config = dict(
    rope_fraction=1.0,
    qk_norm=False,
    attn_scale=0.0884,
    init_std_up=0.0236,
    dataset='wikipedia_en',
)
MLP neurons of a small language model. Each row is named by its layer, matrix (gate and up: input weights) and neuron, and shows model dimensions 192-319. Each number is 50 + 12 x the weight over its row's rms, rounded and kept within 0 to 99. A neuron's up and down rows have the sign that makes its largest values positive.
After each neuron's rows, "fires after" lists the tokens most often just before its 100 highest values on Wikipedia text that the model never trained on.

L5.gate598:67 60 37 58 64 59 31 25 44 74 64 47 47 36 46 41 33 74 44 70 47 22 45 77 39 72 63 48 27 47 46 53 55 51 71 70 49 52 42 46 29 47 75 60 44 62 43 57 52 49 52 49 55 53 58 59 47 48 50 56 65 54 65 58 67 40 72 44 45 55 70 74 63 34 71 39 43 38 48 53 52 45 54 69 50 39 43 57 40 35 31 40 67 66 60 50 59 49 56 36 57 35 45 58 51 34 37 60 47 37 54 38 58 49 56 49 41 58 54 30 68 66 65 53 37 53 55 42
L5.up598:62 59 35 72 48 41 39 51 54 41 63 64 43 34 66 66 33 47 56 38 76 48 46 37 60 45 45 62 46 41 53 50 28 50 39 49 41 39 71 34 29 24 60 51 54 40 49 47 43 44 30 53 54 44 36 37 48 61 36 64 62 32 57 62 49 64 69 50 60 45 43 61 46 60 57 31 60 70 52 53 37 42 35 60 54 37 49 44 36 71 58 45 64 41 53 66 55 50 61 51 73 50 44 48 49 48 50 64 64 50 49 51 43 54 41 50 45 38 45 62 57 35 64 45 53 56 74 43
fires after: "\n", "."

L6.gate500:37 55 60 47 42 42 48 67 56 48 51 44 41 64 72 60 38 33 47 47 62 51 61 63 35 67 63 50 36 46 46 81 66 58 57 63 76 65 46 70 46 39 25 43 52 50 61 64 41 54 50 42 46 70 53 37 60 54 61 55 42 33 67 53 45 58 34 62 75 44 34 70 44 57 65 19 41 54 53 44 65 32 41 17 46 58 46 56 36 32 38 59 53 60 52 34 64 56 41 56 56 52 42 44 45 68 49 43 58 43 46 45 37 39 54 65 54 62 48 41 54 49 43 72 68 57 63 62
L6.up500:42 65 56 54 59 43 43 44 47 70 42 48 69 41 57 42 43 58 51 44 74 44 55 33 60 63 60 39 40 68 57 28 57 46 60 47 61 54 51 60 73 56 47 47 71 46 47 24 57 62 35 61 63 32 60 21 71 38 62 52 47 28 59 46 65 49 56 40 56 41 50 39 40 57 22 69 34 50 45 63 39 56 26 63 51 38 48 56 76 63 58 51 50 37 73 48 40 57 66 36 55 43 50 50 57 37 57 43 46 50 49 56 52 56 54 52 46 38 81 27 59 51 38 34 55 44 71 56
fires after: " In", "–9", "-", " in", "|"

L6.gate757:39 53 36 67 18 56 68 36 44 66 40 38 50 46 69 64 45 63 55 51 57 38 51 84 52 48 48 41 60 60 35 49 43 60 49 58 73 41 36 52 31 49 47 48 46 77 33 47 50 55 55 45 57 28 58 42 41 61 23 52 67 60 65 39 45 48 52 74 55 58 43 52 53 62 47 38 37 42 62 62 43 56 40 58 28 62 44 47 48 44 22 48 54 56 38 34 69 73 35 42 66 55 44 63 60 52 36 28 37 62 48 29 58 66 45 44 76 42 51 42 75 25 47 40 68 55 34 52
L6.up757:50 27 67 52 50 41 53 39 43 46 32 53 54 54 57 55 26 55 45 52 44 41 84 53 41 38 62 52 49 54 48 73 36 56 49 46 34 41 54 39 61 51 28 62 65 36 65 46 36 57 42 38 63 70 53 52 54 36 57 45 69 57 58 26 58 39 55 42 45 56 62 50 54 51 48 62 37 35 59 47 72 73 48 55 49 59 41 54 51 64 38 37 32 36 60 31 46 59 36 67 39 50 50 63 59 46 51 56 47 57 29 63 59 50 18 31 44 43 30 42 55 61 73 53 48 29 50 47
fires after: "\n", " %", " Notes"

L6.gate72:62 44 54 53 79 66 39 50 52 38 61 41 35 43 62 57 60 47 40 56 55 38 63 54 52 53 50 41 56 38 75 51 48 32 44 30 68 48 36 48 60 33 47 59 69 50 45 44 64 47 58 50 56 41 57 45 29 51 59 70 31 49 48 43 47 38 54 46 24 64 24 45 41 60 51 58 45 30 69 42 48 35 38 47 49 34 43 46 48 55 72 46 58 58 21 50 56 50 43 52 62 55 58 35 11 45 34 53 36 47 43 50 50 61 51 62 69 43 42 45 44 39 49 27 57 42 39 54
L6.up72:47 57 42 46 39 46 48 44 49 72 46 54 67 50 68 70 55 45 54 53 62 59 49 50 46 76 66 58 59 32 80 62 58 48 46 31 72 53 40 47 52 43 49 71 32 34 62 39 26 55 60 43 42 43 40 69 56 45 39 55 64 41 22 49 47 50 60 61 35 61 36 78 41 41 58 47 48 67 59 63 26 45 75 25 43 61 71 60 57 76 57 49 50 49 49 45 60 34 62 52 56 43 52 52 35 58 55 62 51 42 46 59 47 53 37 43 55 47 43 35 55 31 51 65 40 61 68 30
fires after: " |", "|"

L5.gate53:56 50 64 60 48 61 66 41 57 65 36 34 52 45 43 58 27 50 57 58 49 60 52 48 65 79 89 50 44 43 49 47 38 42 44 44 37 52 31 25 52 40 42 50 32 62 48 64 56 53 51 46 56 46 44 43 33 61 54 60 50 37 47 56 33 55 31 56 39 46 57 69 38 59 44 38 43 37 55 62 33 75 48 85 43 42 54 32 41 46 63 67 43 34 57 21 61 39 41 38 55 37 57 57 73 49 22 40 40 78 57 49 32 60 70 35 50 37 61 49 51 48 58 64 45 38 43 46
L5.up53:70 67 53 39 36 48 44 51 52 42 26 55 39 51 49 59 42 44 37 35 60 43 38 41 60 58 54 51 46 43 41 57 34 41 52 25 52 34 34 37 59 43 71 72 56 57 52 33 52 37 56 60 62 59 57 67 51 46 37 44 40 41 72 35 51 40 33 48 44 68 41 45 31 44 36 52 55 41 30 72 22 51 37 55 45 50 66 79 61 47 45 59 48 58 38 24 61 50 58 60 62 35 47 56 56 79 47 55 43 65 56 46 49 29 50 62 47 62 70 10 50 53 43 51 41 60 50 61
fires after: "\n", "==", " ==", "==History==", "|---|---|---|---"

L5.gate231:69 62 44 37 56 57 73 58 77 50 30 59 44 50 55 59 57 36 49 46 48 65 47 58 31 44 66 60 36 59 62 38 52 38 50 60 56 62 40 48 34 47 37 43 66 60 19 35 36 53 50 44 42 59 39 63 48 49 50 46 58 12 39 65 56 37 53 51 49 59 46 71 57 31 71 67 66 56 65 54 44 63 50 44 63 46 49 62 64 53 63 63 57 61 40 65 42 70 66 57 49 44 49 58 42 61 32 50 48 70 44 44 31 36 58 28 58 40 56 60 44 58 72 58 59 18 68 53
L5.up231:47 47 36 50 50 40 59 68 39 56 60 35 44 54 65 36 64 42 35 46 27 83 43 61 54 29 32 49 55 40 42 70 48 46 55 47 54 55 60 34 36 42 48 54 45 52 42 25 59 59 34 77 51 61 38 39 49 49 44 85 58 49 31 47 49 31 60 42 77 31 42 54 70 56 52 67 75 57 65 33 27 37 31 56 55 39 49 59 51 43 48 66 52 65 42 49 27 58 59 68 65 55 71 42 58 62 40 40 42 60 30 36 63 65 48 33 58 50 46 57 42 62 53 58 67 37 49 65
fires after: " |"

L5.gate31:47 53 46 57 63 36 72 39 53 63 57 44 62 34 44 41 64 27 33 37 46 33 54 47 41 53 42 61 50 53 47 47 65 28 59 18 51 60 40 31 78 44 60 58 47 42 45 48 60 49 52 41 74 56 27 46 73 55 59 46 46 59 48 68 60 78 55 23 70 36 49 81 34 49 50 55 35 52 36 40 56 60 68 46 31 47 56 43 74 56 48 38 45 55 60 22 49 49 51 45 28 58 33 54 40 82 51 50 55 65 55 39 48 41 54 18 62 66 55 45 68 53 69 56 46 46 43 51
L5.up31:52 77 40 36 51 52 49 48 39 73 35 48 48 61 53 60 42 54 43 72 18 57 48 45 50 47 39 28 42 56 63 54 68 54 45 47 59 59 34 36 50 41 35 54 52 35 66 30 73 68 57 44 50 41 63 63 38 43 77 45 53 61 42 77 51 52 50 30 62 38 40 49 59 31 53 44 45 42 78 42 48 31 50 71 55 73 60 51 36 77 68 34 39 65 57 58 54 39 48 38 48 45 65 35 73 32 56 44 67 31 54 48 34 32 48 65 46 55 53 59 75 54 56 60 64 47 63 60
fires after: " on", "On", " On", " C", "t."

L6.gate142:57 66 41 43 44 56 27 66 35 54 22 66 45 45 32 29 32 57 36 45 61 29 61 63 47 41 70 33 64 37 42 52 54 44 51 56 50 35 47 49 46 62 55 62 65 50 59 57 28 47 62 56 55 78 67 52 41 54 74 39 37 50 37 43 63 45 57 48 37 44 44 44 15 62 53 39 41 40 56 48 59 48 47 51 35 42 54 62 61 56 59 58 40 63 47 29 59 54 46 63 49 60 45 53 57 55 52 35 53 39 65 48 54 54 52 51 55 24 60 30 42 58 34 63 35 59 41 25
L6.up142:45 53 47 50 53 40 50 55 41 57 53 62 63 35 56 59 67 43 31 58 55 39 44 57 57 53 60 54 47 49 59 41 56 45 32 48 46 55 34 57 55 68 46 56 32 38 56 41 34 53 43 45 47 59 67 45 57 55 49 32 59 56 62 21 54 49 42 59 43 63 52 62 38 62 69 68 62 46 57 50 35 38 41 50 53 59 39 43 55 32 53 52 49 45 41 55 64 59 36 57 41 47 53 52 43 56 48 54 41 67 40 61 40 38 26 24 46 62 32 49 67 51 59 46 27 49 45 69
fires after: " 1;", " —;", " 2;", ";", "\":", " 4;"

L6.gate782:50 58 26 57 38 43 58 61 49 57 43 45 48 63 44 59 42 43 45 31 44 23 57 75 52 35 44 65 42 36 80 62 47 27 68 45 59 90 46 54 77 61 69 40 45 61 35 42 41 44 52 53 51 50 34 25 55 33 38 53 66 41 56 39 59 48 52 52 52 66 50 54 30 43 38 65 57 52 52 42 29 68 62 47 38 44 60 43 26 55 62 33 59 41 43 47 47 52 72 52 36 65 46 44 59 37 39 59 57 59 45 30 53 44 41 41 31 69 44 53 51 52 55 39 37 61 45 53
L6.up782:38 69 56 56 60 66 41 40 65 69 43 54 40 42 54 51 67 61 58 69 63 35 50 49 58 51 39 58 53 43 53 46 32 34 43 52 47 49 80 61 23 43 47 54 54 47 70 50 54 42 43 47 48 51 57 35 44 37 39 54 51 62 32 59 59 61 40 45 44 35 58 54 41 45 53 40 22 51 43 68 51 56 62 44 29 40 31 43 49 62 49 61 32 52 54 52 52 64 52 75 46 47 48 29 65 22 51 39 58 55 50 62 49 61 67 55 65 43 45 57 31 26 62 69 56 34 65 50
fires after: " |", "s:", ":"

L5.gate337:45 27 64 57 55 69 67 37 66 56 59 51 52 63 76 59 64 40 51 54 53 48 30 57 40 55 33 39 46 44 49 32 54 44 50 37 52 41 53 47 71 64 46 59 24 53 40 61 53 45 63 45 59 41 33 48 55 66 15 40 69 59 31 58 73 25 47 54 40 47 52 51 42 39 31 56 71 64 15 48 43 47 66 46 10 50 62 63 57 63 67 35 42 54 42 41 27 30 51 70 43 43 47 76 56 47 48 59 28 51 58 49 45 48 60 54 41 51 54 52 52 57 71 40 52 46 39 40
L5.up337:47 41 57 53 63 65 44 62 30 46 39 32 56 58 66 39 68 43 21 56 49 45 28 33 38 36 60 47 38 56 49 59 48 59 27 38 50 25 43 17 42 76 46 53 70 50 43 65 51 47 62 40 56 48 39 43 41 45 29 37 61 33 65 59 36 31 55 47 50 58 46 36 57 40 45 53 46 28 30 48 53 57 64 52 42 55 62 60 69 49 45 55 53 37 53 40 49 47 36 56 29 35 47 56 44 51 67 65 46 22 51 59 44 51 59 39 39 37 71 52 59 43 59 58 39 60 52 67
fires after: "\n", " (", "-", " M", " "

L6.gate738:20 62 65 63 36 26 47 52 56 66 38 40 40 43 54 61 50 34 41 35 55 59 47 63 55 45 35 63 35 66 73 15 34 32 59 55 42 65 43 49 24 50 57 50 46 56 36 63 21 37 36 48 68 41 43 42 63 50 51 38 62 55 54 44 52 59 52 42 51 46 40 42 59 51 59 58 52 46 45 33 35 28 48 50 30 48 49 54 52 67 29 57 40 61 48 70 45 67 69 48 38 44 48 67 31 41 37 52 41 46 40 44 50 53 52 43 50 47 31 78 75 45 52 48 60 60 36 54
L6.up738:36 28 27 41 67 57 58 59 51 23 55 43 36 67 29 41 54 61 36 47 66 39 66 57 47 50 57 50 50 38 73 79 44 63 50 35 55 68 40 47 66 59 45 64 55 57 25 71 60 65 59 52 53 58 53 59 70 59 69 75 40 49 63 61 46 66 45 64 40 46 60 58 48 43 61 46 48 47 39 61 33 37 30 55 58 55 34 68 52 47 59 47 35 52 53 52 38 31 59 36 70 56 41 48 59 55 22 55 59 48 47 38 53 61 46 46 42 59 60 74 45 24 64 41 49 45 41 39
fires after: " |", "|", "\n"

L5.gate587:41 55 50 38 66 54 76 57 53 61 56 29 51 44 57 69 43 55 57 46 54 65 62 52 51 52 37 32 78 50 53 33 49 39 55 34 49 35 41 45 55 49 57 47 54 35 62 54 29 39 39 52 49 41 37 56 66 61 65 44 55 31 41 54 79 45 40 50 53 53 48 35 51 48 44 68 51 46 60 52 58 52 57 49 52 61 68 44 66 54 24 54 73 44 51 61 55 62 46 54 52 70 64 44 26 36 67 53 49 32 52 61 65 46 67 64 57 50 20 40 29 41 61 44 36 55 31 62
L5.up587:49 63 44 66 40 14 55 59 60 60 42 38 44 52 30 54 39 58 48 41 60 37 40 51 61 67 59 69 65 42 58 40 63 53 51 52 51 39 56 30 76 35 35 49 60 44 52 56 35 62 65 53 41 37 58 39 60 49 53 46 45 45 59 40 39 58 46 39 49 49 47 36 57 41 58 49 44 48 36 49 60 76 63 44 39 46 56 45 46 29 60 35 64 78 47 44 50 55 44 43 72 54 56 53 48 48 49 48 47 48 35 34 64 69 29 53 57 45 71 64 45 38 42 46 57 65 44 31
fires after: "\n", "uff"

L5.gate719:46 55 37 47 44 68 70 68 60 64 59 37 44 54 46 54 44 61 41 61 51 47 45 77 46 66 50 54 56 71 55 54 41 45 44 47 69 43 53 47 40 37 35 27 53 51 48 67 52 53 59 64 70 56 55 46 34 50 44 75 53 65 37 43 57 35 49 40 81 61 39 38 35 46 40 51 51 39 61 51 68 54 33 64 41 46 75 52 49 42 11 54 45 71 50 62 43 56 29 44 46 49 30 59 50 68 46 56 49 48 55 49 49 35 62 47 39 57 47 44 49 64 56 73 55 68 55 66
L5.up719:57 55 36 69 47 69 39 41 39 64 50 26 40 30 31 41 32 35 62 74 38 50 38 53 61 41 49 64 66 52 57 51 45 18 50 61 37 36 38 32 73 38 45 53 58 55 35 75 68 47 62 32 42 64 43 57 43 61 31 46 47 55 52 59 50 55 48 37 41 41 36 40 38 56 50 68 58 53 65 61 54 41 33 47 85 55 50 73 41 26 45 64 21 47 63 22 64 53 65 36 51 50 43 45 31 72 46 26 75 68 42 61 63 49 48 69 47 62 45 44 54 56 55 53 55 49 47 59
fires after: ":", "|", " 4:", " 1:", " 3:"